config.yaml
activation: "gelu"
init: "trunc"
init_std_qkv: 0.0395
init_std_down: 0.0
lr: 0.00109
beta1: 0.93
MLP neurons of a small language model. Each row is named by its layer, matrix (down: output weights) and neuron, and shows model dimensions 48-143. Each number is 500 + 40 x the weight over its row's rms, rounded and kept within 0 to 999. Numbers have three digits each.
After each neuron's rows, "fires before" lists the tokens most often just after its 100 highest values on Wikipedia text that the model never trained on.

L4.down635:453481522444504583489471449480425535501492447537428512458466458600499474448512502495489506488487542560503500553474565533517509481497551427523525491488492465503530530610501463510516513402523508492536462435521553484518478502452489506520554500477506482485566530495473470490520547486458546515
fires before: "\n", "er"

L10.down965:459534479529521499404511457485541485533468511514511493477457524499456487511507477491450512458512495499469520581493637504466516467535488527551552481541510514501486540465519410483540517554492483594531460473490554430465492536483470481514519543464480548500528526452566529430490499458495550516
fires before: "7", "8", "4", "3", "6", " Music"

L3.down178:517457471578541527539509494494502517545410584448555547464461448504545482556519445489499507438499440486546494451438429426570436497483514430469424548556535476500543468515576540474459501486529576482498523470521488478514499510588447521520473474509463440471522550499552514480497475557465508484
fires before: " "

L4.down367:550575530526519545493533499533525512475476471444536519473534494562564506469511487499458499492499482524457467527535496533531450467461487514506544442438498467446500495519493485462483508492535467524613446469470404480554546535512474524522432546440541458539539526461497515440425425521491549528
fires before: "\n"

L10.down518:603479414518489457539520525512516533446533459532515496437517469442486481515429505494519493516571522490436446442462501499505544502524500535506551418503496503493447499467418498474493526575494480501508500565497516534514559529425520536506461556432545485521449512519526471559484436514558529527
fires before: "7", "6", "1", "4", "5"

L8.down848:445534566453443540509494520497378519511402490504586499532484491512512488471491506507495515515452574571487481522508477506533568447477483499408504462452457489411532516552439525485442489477468508528467498514481481498529544576550447595440541539542609477471529496433581409584523491505502527497
fires before: "0", "ed", "ing", "y"

L10.down339:555468490500532559434521431517550457461487527534473566477502550436496397478498451540455502527557475532466484530522569574416524576558519439495480516464483454562520522504461431571501498481464524523504546510472499485431494435530477485527481418487447579450490498510498501478514567413437456496
fires before: "5", "6", "4"

L5.down343:551470445503527524480527506561464529484443508540604519484528452488495471505453452556485506467498600513461478433501580463576467571504534473519472511532487488514460404496511466480508492531423539510522418473527425494463531528541468489504536576467504513520468542429536497417540505576566493455
fires before: " ", " the"

L10.down376:486492545491556575459488496517451507498462435523538551520546534554530477556540438495496527524495547540539489480499550458499479500446457561561458541513511463454464472516466519543483492524572561529507452484540467557453519471530481548531448453460495530526523415532498449483505492404476500553
fires before: "9", "8", "7", "6"

L3.down729:531513446535527554505482526482535425502549416490509494535549414603548477526519544514471571458498521407491498485453484544455489484424525485448506453463521489539467510552526513487440566417460447492523518420520412502513500446466404521514497461530468519473463508487485535579530499505488516498
fires before: "\n", "---|---|---|---|", "es", "2"

L9.down504:522524496575572500608571516468502499499579506509519459539521482428455584456511510532534546463469514511460579538481569508485498501542532486532509503506516510498454469523517447467458468415460514550499466483548522468534496596518538475486491545510554485543566513527454516486484575539525511516
fires before: "1", "3", "0", "8"

L5.down578:585531528493559434568513488478453538496489528482479530526480439457541499468573562461452486464531564470490547500508509456531475506522481437504425574526556448451573526496554526466481521531531541493472468439445447483504477504510497488525544507510519527416494481494533542611484442455518537518
fires before: " ", ","

L10.down319:438459502422518498539525481532405544458513470491584538473498498426468519516483497525542449455508526538415476467552483530502546470471473520520513450458476417458548527515518474402442478478492457518572480489492479548505488455545472466470502487503540480486510574556532563523521586516529498515
fires before: "0"

L8.down404:541543523560528473521447496498513486585524459450480456536528489539502543519497515479587465551619469480499472532486295460511474454426517509510520420564527513511565445558442478538421482519459493432486513460543468502471525461500553494490478464528487537549525424505527477493512474464442548529
fires before: "\n"

L10.down61:452562489531520503487551407527437513486412509503534523457512517528482469458444558537501463502481484529518568505526551494544540460493459529505466488520528441505474437524500449501465498510468518477531414449502450427514443530484483546537504434542571512490573493547466510554526559513588461499
fires before: "0", "%"

L8.down1002:562565493480473526464461548516502532468555480477529502485537541456475539470518547535512462557517483537475536529500368500486496432495456454526479557531534468540523501515528480478509458442478482545514459446421480540506545536517486526500469451484584469576403448521448434522506533543430517409
fires before: "\n", "-"

L8.down275:493531472521527449472522474502495498492508504537503479450552481451536531531508532500545436529490554502402431471463464437461530533498536458549463487497567479447545545518514464523539529538489521512521507543511550449465520452553478444474518456558537489488548491517486505477420523501504474543
fires before: "1", "0", "2", "4", "6"

L10.down563:505514507526532475477521453460508521579566502562490481487577574494499515472409488483488483528485505501466509413461488480568484486413488501524427535542500497505563492525540451510520460484553483522423494509457531504533439449489501498486503570581570517487474477490555527517464498477498519471
fires before: "4", "5", "8", "1"

L8.down789:572452520482522445500494565470492530618503476542527487527516528552460498505518582545470561492511595454454492485469382517545439411440579460564532455486487457534511457436502449480504558479461519505533479497435493497541525442535464509492439488488498522493512518568555488535426457485462517458
fires before: "\n"

L10.down49:509513435567578495539491455422514543577571480533500498534454461466465519530484527541485506519569474533528561397538532510522498549540483496480533504503425489510483508488479507494470530496541498496457585509525563503565498483522526569492526461533483526440492442471498505496484476499507445537
fires before: "1", "0", "4"

L3.down420:490538535498486463543553529476513537464517492483560607449517535530510521541565598563536512538513495462474478498467439479542515488502540477512508473520477505542502437542482497566485485487525419553539383461501449501568524500531569420516435498492554589533469439509448485536487457443501514513
fires before: "\n", "S", "ric", "tra"